MLP neurons of a small language model. Each row is named by its layer, matrix (up: input weights; down: output weights) and neuron, and shows model dimensions 64-191. Each number is 128 + 24 x the weight over its row's rms, rounded and kept within 0 to 255. Numbers have three digits each.
After each neuron's rows, "fires before" lists the tokens most often just after its 100 highest values on Wikipedia text that the model never trained on.

L14.up715:133139180146095108091119134130172176114161135131090136120113109131137125117112098140162110131116125099121154101102126155113131126143141131124069154172094149159136094126116150135131139132123190161122121111146121145115109157110162153130141095093110128107150081129168128119164188144136127159089129132135103115146128125118099136115113150154167119104108115099106085185138120105097151153126
L14.down715:151111097182152180152160127162116111159121101133168129093121142140121122121147142085135076115172158156088123149119151138154121095145114139131165094118148136151076105164168096070125106113113113135128092146138132161119175149132136130106092135121127164146134135112179105108129091052144106092145134139155132102100120139136165140130148106135081144122162120093159143151113091135125111183136
fires before: "\n", "\n\n"

L10.up41:120045103130120115123151100137110094148142151132130129106110110092097150111141126104108104136131133099147138129131103161142154120102166137094100091109093135132135094135126176119138172085147102147162114141101132129131128132126136160120125110158133155121108141165147139111158104099084112167074149143139128125128119127102100123124134163111148119075103157118129126130122079093140129172151
L10.down41:126170148093109159110116105145134167159120145127106121083132182158165092105145117135093113168114088140166080133167165087145102158132132163108098129136107159090155138119095128122123128153139115105160079108150140155152157142135110112121129136157067146154097125154146125137128143169103170130158120174093187136131114098136124154131135128217121154112150094082109132145126104158094135125126
fires before: "\n", "\n\n", "- ", "-"

L7.up23:065145154109108148139127131132142141107109157154109153104117158130112157162122127146149140111118104117158101153150114101091105131118152133134114131108112152105148151079114155128134161095112133157141154164122164137121099119121139132129131127106116107160157129129149122147136076149123058108102155132118117132114153110119119128099094152112140128135146142107112139093134139131114177125112
L7.down23:100119166091096143127140096156115169144107140106146179101177117121104110157149103103130138118121108151141153151100149095100082140151136100132128102090123144126155121081102138130153161089123081157139151125139162133139123165119168117103121123124112144117106117137181127138096084172099107150126152108086164157139139110097128148126084132147120171154116142120101161120168139132140152116105
fires before: "- ", ": ", "of ", "=== ", "The "

L12.up494:141115125093104157126125138144184084123125113136112115129159125126157150137132095150117131137135112112154128159111121142105152155123135102115142146149118125129100196132115140076132148140086161107160119143153125120157157131117132121145112157079124147185093102121106135115073077091107109132105130130134112152138102168112118108141149143106159132150120141130164100128097147152115097123139
L12.down494:098136140123087157163142159096088158156145099149120122077119122109117126127157165125161162126100076158133122103126088124102095133097135136157137157127104129156149134140159164172147103121153145177164115103164126167112145108113125113102154147157143127121132148157137123132164148138122111167103137129107140079128142090153077150106135147135081088106151092139107153135127142109136150129132
fires before: "\n", "\n\n", "of ", ". "

L12.up232:132129132090111148160117101135081091134118147148076111171117159109081135100123117081119115120087161119100147137164152133096165097138100121123114127099112116109112156119147156121150128127100172090154149160154164136150132102126208108141109132090124136124148170159176081111144100159108121103120155129111114142120133127172124145105129166118148118101106149099113147132124101132133109146134
L12.down232:156117161180145180129127145128094129137192149101170076101116124161112121154145123112095082092173116092117096078134147138141135141127187132121138156121126151117134148115126139124115150136130107151116098068144124166113139160088155140146147127120143138140136118179138065148152080127088157137155131133106132103101114095154096115132106089142140127105120085163127107127112144108165147092164
fires before: "\n", "\n\n"

L8.up135:128177107111165152085128170143166122129114183053122105087158136102143113101088136126142140143112138128112126110095124129141124076114133097117138123164150122154151160163130147107157121142136137123134133114154124137138115157108126126107136111135118120081110095151169133128122131165127112120152071110127135129137152085123116120135100120159167140149109117129148130121129130151108140122160
L8.down135:147124117197147142106121132127127091096143124149173125114163121162128160131113129046116119170131123105155129180145153110143145133147119139102119120144119092145117115182175171138133131129101066108145170154137076109145139113155154112077106154123119093123119153106123122126158099082120137116119162122133097124103152149109142141096172112139124110167141092115127156166118145072135093090122
fires before: "(", "for ", ", ", "against ", "as "

L10.up389:126133146115121133157099099168143112130096132110110124097168114093128162127179104072116134093075119132139132117096125132135110131132120110126115130118087196170129184137093137066123132154097106106177128164143132122115117112108108090116149137120093134137118099124113162101190125115152175156123122117163130106116136142135133139115121139137115122128143124118129149153155135139152088091115
L10.down389:117088090124114151137114132135122131122144141180097161064123113120143130108119120089164140158151111140168175107135136131140135133123143105108077124095108139183132139120118113174108154105128115108143078144122137125121096150178070115105146128132201166160107142173121098104123130132133112112107137166138100135109079125134115160144109088131112105131126109133118156138103177109134096102140
fires before: "- ", "= ", "the "

L7.up1175:120121101121127178172117085110135110101144143179153180143136131083103090135123115123124120170111174110112106139134150136120120134088147139114127114118099117127123123126133148116131141136163131158181136182112156126140119066145180112108135180127149122136107148102161116134118139102124138141110138127174095149078129122121079120109143144109096136096160148111176075073134075144151102133125
L7.down1175:109191142098162121134117110189153112100092179100127133117128116109130148124138105096117139151117095136087163160121147144091136124146152117084132116155109146107129130114108147104178152178142088105155109120110114072123141104143108128152105167167112123126157130162151161143149171137092155106092097104116131135106116143116163146186132088133123145131136138126145122126062152124117093108106
fires before: "\n", "\n\n"

L16.up1040:159118098156109136140128087132132134106143095133138099172122141107151156128108089126114121121183113129098153148124137142125143128115116121128101109125105110138150141149128156083143130120122097163130162120101173125139125103151111145122160130076136109105139146112155130133107129086109106142124178093115150115120112074191141173119114188126108170086125089086098174159130175088116112113097
L16.down1040:135112129120128107146107139123123126156130136152122138127145137160133152117093146136177121132109133172169117136150132142126097137135163104116158105126122134102149133131134107116128133107137121091153116101159135134140070117067161143123098113158107133134134099114151151129164151138110154131126116142134125142135155153083089114111122138122139113117092152144131117154109147156120125131089
fires before: "\n", "\n\n"

L12.up491:121059149124135171110130157145138129097140172126126182143139133097087102159107143115151098137149106089126124139169116154115132129140114092073087115133146131085117140103112125105062182119120159168080127142135147114170089104117117101143166122186088103123113107134184121129166091093067174128110104105105124124138148103127137110124150147140139131109127139127148155137142076101140123131136
L12.down491:110138117116081111115111129123118144176156145136153133132128157164118134089121118107087125105101113143130149124107085084175137135114114098112111136097092128200147148129141151109147157142147125101164152120156104142131168096136137128155134101154117135155132132152144151149089123106129138142147114163141145121132135175097109119160131115114166150078091135131096150144121078142158153168115
fires before: "\n", "\n\n"

L12.up729:173124105116147164152114124142154099109173094130145123118106144130132120135117136166104145151143122143101145113164126147136140122113134136076126135145173141115139164127159157116126055085115080127143136143103146081140124097114146139147128128121126057143118149158155185156136141103129103160151199106158178153121161099087127120129139113114088120117118160143140162091129145131119121116126
L12.down729:096096158103126084103150133077129154156123139169103119173124139154121129128134128116130115145130127105131108155078090108138116162066121136164144131120102183151139111128121150117140146135154125131142115098183092192135136108117130137138152110147140130124126122153125126144144103125117155102109149180097132127147147101123116113136144160132160070153118106106114123143127160143119145140134
fires before: "\n", "s ", "\n\n", ", "

L12.up265:172132143139135125111149080086115143143123124160146142131124172117127130129168147113145159121107134143144113104133107081109168106162141117155144173079124118136151152139115159113143168149100149089129171145119143062156088137114167116112097135130127137130153131139133149141104102119104181094146097116105125138152118121125119059115120106151110108121148081134135117157147107123149146144141
L12.down265:130126123129138126108143155132147101115129143149141109147141067111100095120097154147114112125158115110135182142158122144151077154108137135144088123125083103149082176115133128141148119102122062172161133159126140169114189158127135105113143121143100107133112094096153112187124123144151122089114126132099166096097120099103109156115126119144152189123121131140138099169103163122114172103146
fires before: "| ", "|", "13", ".", "(", "14"

L7.up35:118129102074120151119107077096107159123165133160123133104132123121083128092144123139158100106116118124139085137175092133118139102060153128126123137118090136117095149094134152110146158116151137120110093166183145095126122059116097145150135095133162107103160095124165149157094116133095131116140156132125071141085082111154144120098133125128133140133115126096115111108126132116139153155161
L7.down35:145117125145166140134127148142142121135091158104136122139186105137093161123104096119116124132140120140111170143152134143102147134136140115130126095118163148101130172139126115120147116080108094094100149120124098150131109134161184113140149136128123122145141132142084080134134141138112109131076104142113200145133148097119119111152183124151158148116126099158106132187121133111115109124138
fires before: ". ", ", ", "\n\n", ".", "\n"

L8.up1234:100146147086137122123132119126138102202116131118129176156155147110127159084120090157137103116118109147112118106152134155127143160136131133100099162115094134142074159090107180115125154079121137151095117148124166140096169178096138118174075130111117149119124072186139120136136080134097141126123140114119145126103095171155125119125161166160164142125131141093126129116112124100100158137087
L8.down1234:133130131128106127111196127116141141171116124102158141157129132132099119100101114149156133138135117130152159113126151086108117102136136138135174152118147142113120126120081139084135135094139184132100103112141136178111136157151107114122109108146093182099150107125154144149159158135132121166118116122075194130127053132109152086133097152110158151114098115091081104154124116108121119158124
fires before: "s ", "\n", "\n\n"

L14.up699:147125142153130146095115115145150125121124099126124134135103109130109116100153156125149151135109107176126109143101133127117140122118125119143120126139103153193097120129163164105136151119118147132129126123157150072129090117135154117131127131118124120110159093122147083093161107157123119164088094168143098160088137094134086157132117159171143183105114155098125104136155138086096154118172
L14.down699:101117148113146158143122116113113134112157135188145135105157140123128094132107115107125097076140133088114195098134159116134122146142109117153103133102121130106131142114120111139136135099108120098139116104117088170114148114140106139087132146137096136176120137135139147137105105140122140137126109086111104117152109183167156090195121093129112129099146101147142144133104122116131062147100
fires before: "\n", "\n\n"

L14.up863:131143117143159125144135126180153118099106114148140101108131112112164119104084075124160131138112148164101126079138122131127141112140141140093125122141102139166122166128099122098125105124132147119151138100118112107132127111087161108135117112124067169120107124098152138123149141163137155146110107133142148150126104136133119110109136161157125123143102124082106103135166108086121118118162
L14.down863:163109111118104108123176141119141098157117152120131165111124130125160114112128133105130124110155117126122136149131131162140112092120122118156087162137120119144120103126103112146153148117162119142119121125127141112131143137108137156074131132173162129124134116112176092119156090121149083126131113102099142161121113130119157141126102114135139193114163107131110138106114112132144082112108
fires before: "\n", "\n\n"

L16.up1194:121117110128166121171125117126127130170100124136091086118156120109102155090153131144096126134113081133111152137098155156122141154100110106114089132136089134103152157139141115090126135159091145167147106147122123130133126165127144126154146083128113104105128121165097120108127123119114143122106138123124142171163134093121078123124111108117140105112102127129166143168110168168072106093144
L16.down1194:167101153164134123132142071131145126135149132154096151124165097147109135154106147134118132154095142118127165110145142109118095111106158089082129143092085131086121135128107134113173168112116182152115095137101119121170153168171147089130117164146141132164137080120172127124086134107127116125117135107133121081094066139142159138117146113159111145117127102114145146078113116122143120055142
fires before: "| ", "|---|---|---|", "|---|---|", "|---|---|---|---|"

L12.up1232:162110108112159167115110157103124112153152131152072147100124122137101112135090157121105099158113097100140092159096127118139155138132131138120121103130128117140156125116123143101117115101115119119140127100215131124111092075126145152137155118122141099174105108147165153136150176162102147135131125141185123145129122144161122150085133165129123152104109140134151138128142183106144128159132
L12.down1232:141100150106175100149155152199097113132135170105113127124157138141112102101125124150128143104123123119093116134183137154089113153138122085113105097145145129151193157125129145110143101145137120156099141128117117116155101121148137147149131157166135117162107188107146090168141088086141173154155131133126149113164134097123143093154124114092096117104126094131137134097148147174132127144120
fires before: "\n", "\n\n"

L12.up632:141123124174091145147140099138103150147159152146104139148098102168081095128132152103116064071145118116109162102153144147165120131128152126111122124128135164128107142147144128143099145077137147123172149129124107125150132140146148129105153130116142103114133112159198109119106097110119153124078180110163113118120106138169106140094088166116113131131121180162132113131164077120146141169163
L12.down632:162109126099148116083146118148132058096128106112102122102151154136185151129112114115123185147110137089110094155161158072121131126115140147123169076133134138102111100080158118127128097159079132105137113135121151142170140130079134116139134117136087154133164125132138065127149109175112096083112154095147128112153144154111128163144159108089165105098178074101118146134136152102115139138147
fires before: "\n", "\n\n"

L16.up773:117144129107149096159140093110153122090139117112153118103110160128162165117137144104121129132151110062135130124114165082086148117116163090089098173137134127161123133137140146118159141157116142097102137124149134092162119160097135170111145116147147128125124131135156152168101098099113131087096150108092125155157134163152120161108146091131158108107079134074140146119131150128134079122126
L16.down773:148081149173175115121134120136147138114102111131105121126118090147127132131151154102170143097150141111138159143160122115165096134138127153172148099103146116127121090116122087155088168101108111131132090086094142163129155133139150120112176134160084136144135114113116093147136145126124117056094150072125129104117136137141155136128121177155124116116140123126101132081126110105117142149155
fires before: "| ", "13", "("

L14.up445:145147135132104087147131090115152104101090145146126087132139085160121110132145129138130162105107149148118131099143146089157124100104127161115131099119081129129094173144105119129125137137109126097148103149088152160119120070154112088146158143091108148159138085141161137119118088114129121120135142145101107109118116123140135154113137133129099102153128144103112098128120131111154083141120
L14.down445:100137161089146156120160147160141073122158161113143146104140117136090151090168093098128152094145104106141127122086188124096121094167117133088128135151110124179148148087121089133145177144106116124108138093130131148140096096096128157104135129191144123171134098121128148105138128161126165134151111108136101087117150130140141167132158110127107134159104155125147122134139175119129108132120
fires before: "- "